{"num_key_value_heads": 1, "head_dim": 128, "intermediate_size": 1344, "vocab_size": 2048, "qk_norm": false, "tie_word_embeddings": true, "extras": ["capped logits"], "init_std_o": 0.0, "optimizer": "adamw", "warmup_steps": 592, "schedule": "wsd", "batch_tokens": [65536, 131072, 262144]}
MLP neurons of a small language model. Each row is named by its layer, matrix (down: output weights) and neuron, and shows model dimensions 0-127. Each number is 128 + 24 x the weight over its row's rms, rounded and kept within 0 to 255. Numbers have three digits each.
A block is one neuron, or neurons of one layer that tend to fire together. After each block is what it responds to, as a language model described it from the Wikipedia text at the highest values.

L2.down518:130141135128091149133128165133177161133130091118143123134099137133157137115135117093122134124111148141091145106127163124147150144167084112138137153142137133118115140151122069135089122111107106112155104138121121128113136120122142123148117133111118129077098103186127096096050135158158139127099129085147172133092102119176093117133108110117131070126132133171146152139172160146157118100075
Responds to: Phrase-opening articles and table pipes

L3.down5:107150086130125105109143139099132104153154132128123130112125159123108145120123111092108165131144124083113110141150164120137143104101142142131179113140117149135147150153106118097101163132131169107137122134103145152129088120111160088066163142153149102136184142129140132086123154152124126155132128149111125153168132163141127128143072098121114134131145142140091110128145093100112121116138
L3.down144:141153137094139124095128153138133143166147105131080140112097120139087136132098159142147145110159142138101128138098125146152188136122120142165137119120115129079121139141098187150135128130110095160160134124137126133163096152154143123112128131127143073134138141109142076096123140154137135144124109131103131091112114167123120168120094113122119100088150138159069110095147135124111141093107
L3.down197:192098098110092135127122092162089153130135141162143122124146125143113144051130158065095145113132141124121141105140135124140091072164120106115076142144117106150138126120094114105077141153138111126144120132129102141157083136118154159101104152126101188151123123086135156163118125125107177124127137118148157136094100150181137142160136090145122096088172159091100140143183107148138127108151
L3.down259:133163117160082145108135152128185098135126073128178131152124104072086128138127109135125155083149105133102161184117173123138116110147131118134146162107118107140102101135157121127141135105129121181098145110080144063125130111142149101144114145126150093124126143121103121139153133153147155096130149128136138124132118117144138069139147150117133123117110193117130119146204158122108143147138
L3.down280:170109097133131159119127108137129134119154138167103083092154148107192137134139136110117121186116178184103118109147093144104093157171118107126090132092147100161089112109150101098106121107146127134126130107140134122146113132152172190079104107144173139111076133120159153130138123143089150142093147147085155159106090114141093116138126134101138134125174144074075121099132111147152090159097
L3.down344:136164132138097109119121117139150111141142173134111115103100140099154137146153089135132130107158146107110183106150144152166142085108155117124121146111105142103124130109101114145158125145107070150148090160153159090125158177130094144093131146098136113115144112145091102111122085153138120096142114144135119122090131152140111135105155132117157119122136096114117130067113158115115104131143
L3.down407:111100098133124103096171133142112126135145130117146134128144129090107146090131151089167110139123152111105135167160143108134129136127170096137153087131158091152145140092115059114161126109103123158132110136136094147132133093162139144134124104126125100113146108096128151114128128121089100132142130102142123145144100111082132113141111116115111126144129168096111137115121118153153116109137
L3.down429:148119135165119122184151087096147122127134141099111127129137133114076127102075119133163119129112142133127155149099116129175139100196133144102158151169146097176105121166091134091123184170092133145127115149096162154136114109135149144125156080098150121140166117119123160146105138131149136135147124125133141142122136116139124122105129138102114133159076154136073143160142149171133101113135
L3.down502:128114154103116121140159113124134154117122137105174140076118111159111132146151089103109137124142146162119112077147162154135157126161138129121110100127095124112130110141143143131105124113108101079097119119159103153150155159118161114114125134079155117149130129165056071129120133112147125178175164153139146122122117150106145150174129162149116088138086110126115150126179112094157161109078
L3.down750:118139099197115134114130113113159127105112070096115104116076115112131145117088124133154116100124127065170120100162166105157130116106166124100137161129135156159154165096132095066159125155139145136130179095073134117148134077162101121172137186166119206104104126113158137102086149147088108139159160146137141071130120142128181114134123098117078142098109147103120133099155137139149085106124
L3.down876:128094167106076101165101095121106125131110147109163092087148122109146142107148123157107160102119097115139120150145111085165133140146163060134057166107120103165146147102114122093113130138149140124112142144145098138124093160110114153129123171123120170146141136084155122162126126130082109123081142090114124146129079174147089164159146115135110161152136109118096117119131105095143123152179
L3.down918:141102160119081145125159180091109162109101121167124110117136140144135142143130143085123123119105096123151124125142086140131111129112184145105111098158123121163129127152139116141136149133154110125113139138055119151144146105149126102136133152118114140202149076161130126095131107113110090158147141127135172121102157107132074110133109107110147115136132139147140116143093134105112170166132
L3.down923:157114103139103150107120123155084102108167102114105131123133140117141182118159131080115120106120147140122148112153136122125163111083147150110131095147136141128109084085087149108141138083141118141122125110096130130120133115171154137087107121142144150133151111171106141069128104161076119122136102148137107140156095112169133151107102129109092093121130131128113103152166118124118140121164
L3.down985:092143142149122126132123125168118147151077142121130129188168127146091062099118135123130117126138146097161175079109118092113148157152101097144145088146123114086117129140121107126117131104094170120143149098148147121141141104095121094129101091129108165155143130123122122164128157145151104178112109154116143054150137127105153140088112111152170119154093129126120138120087125113142107131112
L3.down1205:100138079118092117172102134094114124141112149156135158124157122159167160127140109136131137119159126134150101139078122103105160139165101114110104142114143150160159088141112145146123128149141112067117116143113086137135117128134129072103134130134155137126101142129124133132153118117149159144148144135085148122093107136141151144121105122127112175096134125131116171120146145126153114112119
L3.down1297:160146104086102091102169128151146114101136122146129091113180131125185163139188160157096130121131166086138197121129094138142138130107160154150095128163156125154117115115091128143127129148116108090150097137128125082114163130125154111173119131082134129140137161121158119174136125137156153163112115151107128126135078094143147143170165095129115157117162136153111111163106103123140132133111
Responds to: Possessive markers

L2.down825:146112099139155136131139082150120134158138124142091099100138129099159124134131132122134117097130119128111146138131209124166149142159166164120080083158111145119143101107138117085118137130090145104138091155144145174147127100161121137113083148084151153167124127113149144147193162138140120159070119139141111107131086142079147113145127122125124137103110127082135149152103142126112098128149
Responds to: Group and kin nouns

L3.down28:123124098150129119150063154183119105107148153138148102124114137111105144132139096134097110105147149140115162139131079135140148117135122115160113142119148131160124121085122129105118127130137110130107157143122146150127116152108104092118127108133128106139104115140175108127185135095145097114111112128130156080104106155080105129150110118097132100132122141142147126131114092110155106127133
L3.down88:130105102105151135130126118112115139136139132098140112133143102165131136145155138094115131094134096098139120123165159142106142140094134097114090119138133105165133165083108098091137141134104121153160160090069090100131162117140146089105133101143155105129102078120122137140147132075078116136089176117142170121126135169127106078165170099064111136127147130125140139113077148194134129072178
L3.down110:106136110130183112142136108121126130114137116125137146135099104118105159107119107126141140113155140141127104146170121136128143102147150125120147139103084136153135110075128166069114135149133151155145149078130100130114143122156139158118127124177131078136092089105134149100155165115126149125183175161157141135194109157088142110122113058094160169097110116133109133147111140156137141135140
L3.down212:112128135120133128127147165145138150111124127181133111149085132153139159129155072141149119117125169100138167102153103139114132150115137145145117159158121122098156104124118146098129133172122099145128139099095112109133080129124121125164134147157111150134068155126121111117124121124137142120117181080142163120098119149120177119097084121112143106122125120147120125140121111142131090139114
L3.down255:103141138151111128130147103143140116150123125117148148150141146170166138105149127133132145132153078151125092123164117120101141136105133090125121144149140086157120127091138141097109117146125088118161163095089115135109123151170103149129131106082158080118114125142108110112150113084111124102137151186153145166150126155123112104194128129110100122178105155148183128154116110176187108104139
L3.down348:083175135131118135107162148119146097089147163132133113164108137130129121134133125127150126139110166135141126162151132143093106062105155119134119166128154111079122182117139106101135121159122098132139105142141169120160097120139134135143127168142143075117168150134109135077146127134086156128154130154103146102111145097122169126124101115127142142143191142174113116112133179142133134116134
L3.down477:133143113122112136131125112127114124154112149140116110102114124107146139136139107119126127185111107109113121142158104138120182098146129159121169116101139129081129145124092121126119146102112106144148139149129120135081160112148153096136182072127162165109185102081105165129123118135129161156114115152126170118135138191143088139129139119153146140140074151162148140098155117185127128121154
L3.down483:137111106129113195162153121108144143157125099155134103124136106115123149125132143122128111114139117143124088073187106163114123158139146159165112177154132151167145143135124119139152159125132101132068129137126133106138146098141080130158143117116113133123101097116087192140150068089103119124107134140074114168107138122120124087164103145129134117121091076146117120127122079136146140047104
L3.down545:136130135123136159166138116166156115109158153151151132121050105145158133144162136079120142108132201113146129103101117156110118143142154118162144149103140096100167141130121158122130126107151130142083090133147091124122132120121123142148108138122133147129103095146131092099110136066130145107107116082156167101145099114117131114119152108136148167110098126087154084092101104115137117103096
L3.down565:134151201114099091075090119122133145140105105161152108120109130126120142130157115123130158116112120120086129141106139110136162110129088086140116135160115131125172153114150115155080128115109099113170119201116127174128097143082165109163166169098104149118108141116145128193136131093135158132120146102139160124096139144141131120119106138119114095155087150148135132178129099105149083095073
L3.down576:145136119126111127115073142137151151158133124109117133154108151112089105115132131112106108112144126107137152101108097113113147115130124130153143118100125117109156153156113125134178144122099156132144131105183105111124082152137120151133128123112146089117121153131117136137139153131151181171140130157145137141131152148101098126034099125134158141161165123158158114130177097103085132155167
L3.down616:111176134149139126115131101086113140154132102137113113110133171138135138172122184159108134150179112125144152156116120141182115095144149159100148120155072117111142166116120130104111117126137174150117116080120131098111126089101154197121130121116103133174162115117115160102179161121122087097114119117156143124124123105136090117144108136121138118107141148140099124140107109146096159154157
L3.down652:103131160139155077123148132123113090155093128110132137126149130112131153153149143158151097133151142123122158123111103105153084100108113098074130144131128120133138156106124135156129091120123154098146117117154109129126132170150145139101148133156154116092123100144144115150117122088125157115099090112074122160117134146087156128138145122124077142160121138118177126110152192115114156163112
L3.down710:144113192140150130127133127133105151126133166084152134120162152141131095127127138103131119168123144113128113119108159083093143094144130101181097124124107113098115050145128126115137137086092116107146129077155126117157147145099186174125102111093125161131123146125191143094140156068111110150156135100097154094083167138111117132127117139102128126124112146188097136116150118122157147122158
L3.down723:143117140167117145138104113122108129108148144152093127131119154131120061124150153099125141116106118156171128132119114143174090108134153123142156116148112104112126139101121111143100089154166149137123090122126090132165133132111154138150099170117125116147146106104113129116109188103132159172121113100172142152106128161110137149160152148143118145114112117116091120137153143136088152112155
L3.down1127:136117111155171089124162117110109177187089127158118131133088117116130162134143140110095119109157115147114185113101135167136102116131109138102150136125149102109077146143098126159156158119115122089127105157171087135148101138117107122101114084113125139111151164128156098149108148125178104138106113100125149146113119094164157167119140087140113106090147101121094117092136102147121108119148
Responds to: Determiner after "at"

L4.down152:105117136127120123140138144138134125125143132144116138140126109156122099140164132129140146115135143130091153114136083128145156137118165120127153112133113154138153110132125175062130112117134140139123092137128106127123148116147124105102170096118153129076126155138081089115124134142128146143130113108133102136118127106146130123131151101114114126141177147177137151124148150108092123098087
L4.down620:164091107117111138137104159148075172125147089163119146091114128100164129096136120122127120132133134099119114098159137120094129121103161104151170095124096119130130102121145098142106149147111108095131140103169125170109101129159115081130105113139108124107126119166147143095126140163114125115127099146104118125109135124141149145173096103133123077134113191097094118160108165117143090117116
L4.down1124:111118139093102096122130121083154121111143109122127129180114133151144106095141150137112124104107138176103122119106130129089111117154099095167121082120131152111115126137079134117177117164115078095095118106150188152112118149110146117124129132107098133123126174128126095104078115168162103113078108141120129121113138146127129110112130115130103139147134135168127134114126111124128103116128
L4.down1296:133114123108187166139101117136114130142149130129135149081170152147125148109182149157146126093118098151078176149129129097122129112092119124145122103164124124068066120121163080123123111139135119148109152137139128097182108159168130130148137109164125111140144138097167146090112103106091139120131117123131121118159170116165157124146134151160116146155116142103157101099108117128161168120091
Responds to: Possessive after subordinating preposition

L4.down8:113135112126133110128138105110098152119107168089131121148092120177147106164139173139167142115109114180112112116128095112132105125091063113096136129132145117126083121108064129077131136161133122147103143166137102140135159127162148123132104133125132118174153117081162130110152108146141099137168117159090125151191109109153144112102106156121110142130150117097129131111134132167148138144124
L4.down28:090103154148135148115107150129125114102102151090120114138117145118117138142145174151146139119123141107104075175129100134098158150096074147117135076094137092120153171097128150136155125136096100090138142162149140096145204168119100093111130108121159134106175123082136117141138155114161133140194085137154111128097104098144135080179109137142137119084151125121122159092144094120103164143155
L4.down701:135151165098141140117145156126141116122151134187094147128171129176127112116122123134125081077135111123121120119115128114074114120095090128120096084139113135140084130159157140112141135161135137105123128155183141098127103105110129107184141163088091079140088140093189088111137131113133167144089150110158124132141127133108163171132148117165136105148126119145134152142100162163101122098110
L4.down801:099115108089135110148121121108154127152136126131129117108178108086124084131119148076159121119113127137131094110101079088084107133152086141134114126148153154145103098154121142143140107101108154128157102124144163128132078127124102178131088166092123137111128094121136143093116113159130108096108132140115135114131147162134108140161126138140086124126116119139124122142152104106142128169193
Responds to: Continuation after at/de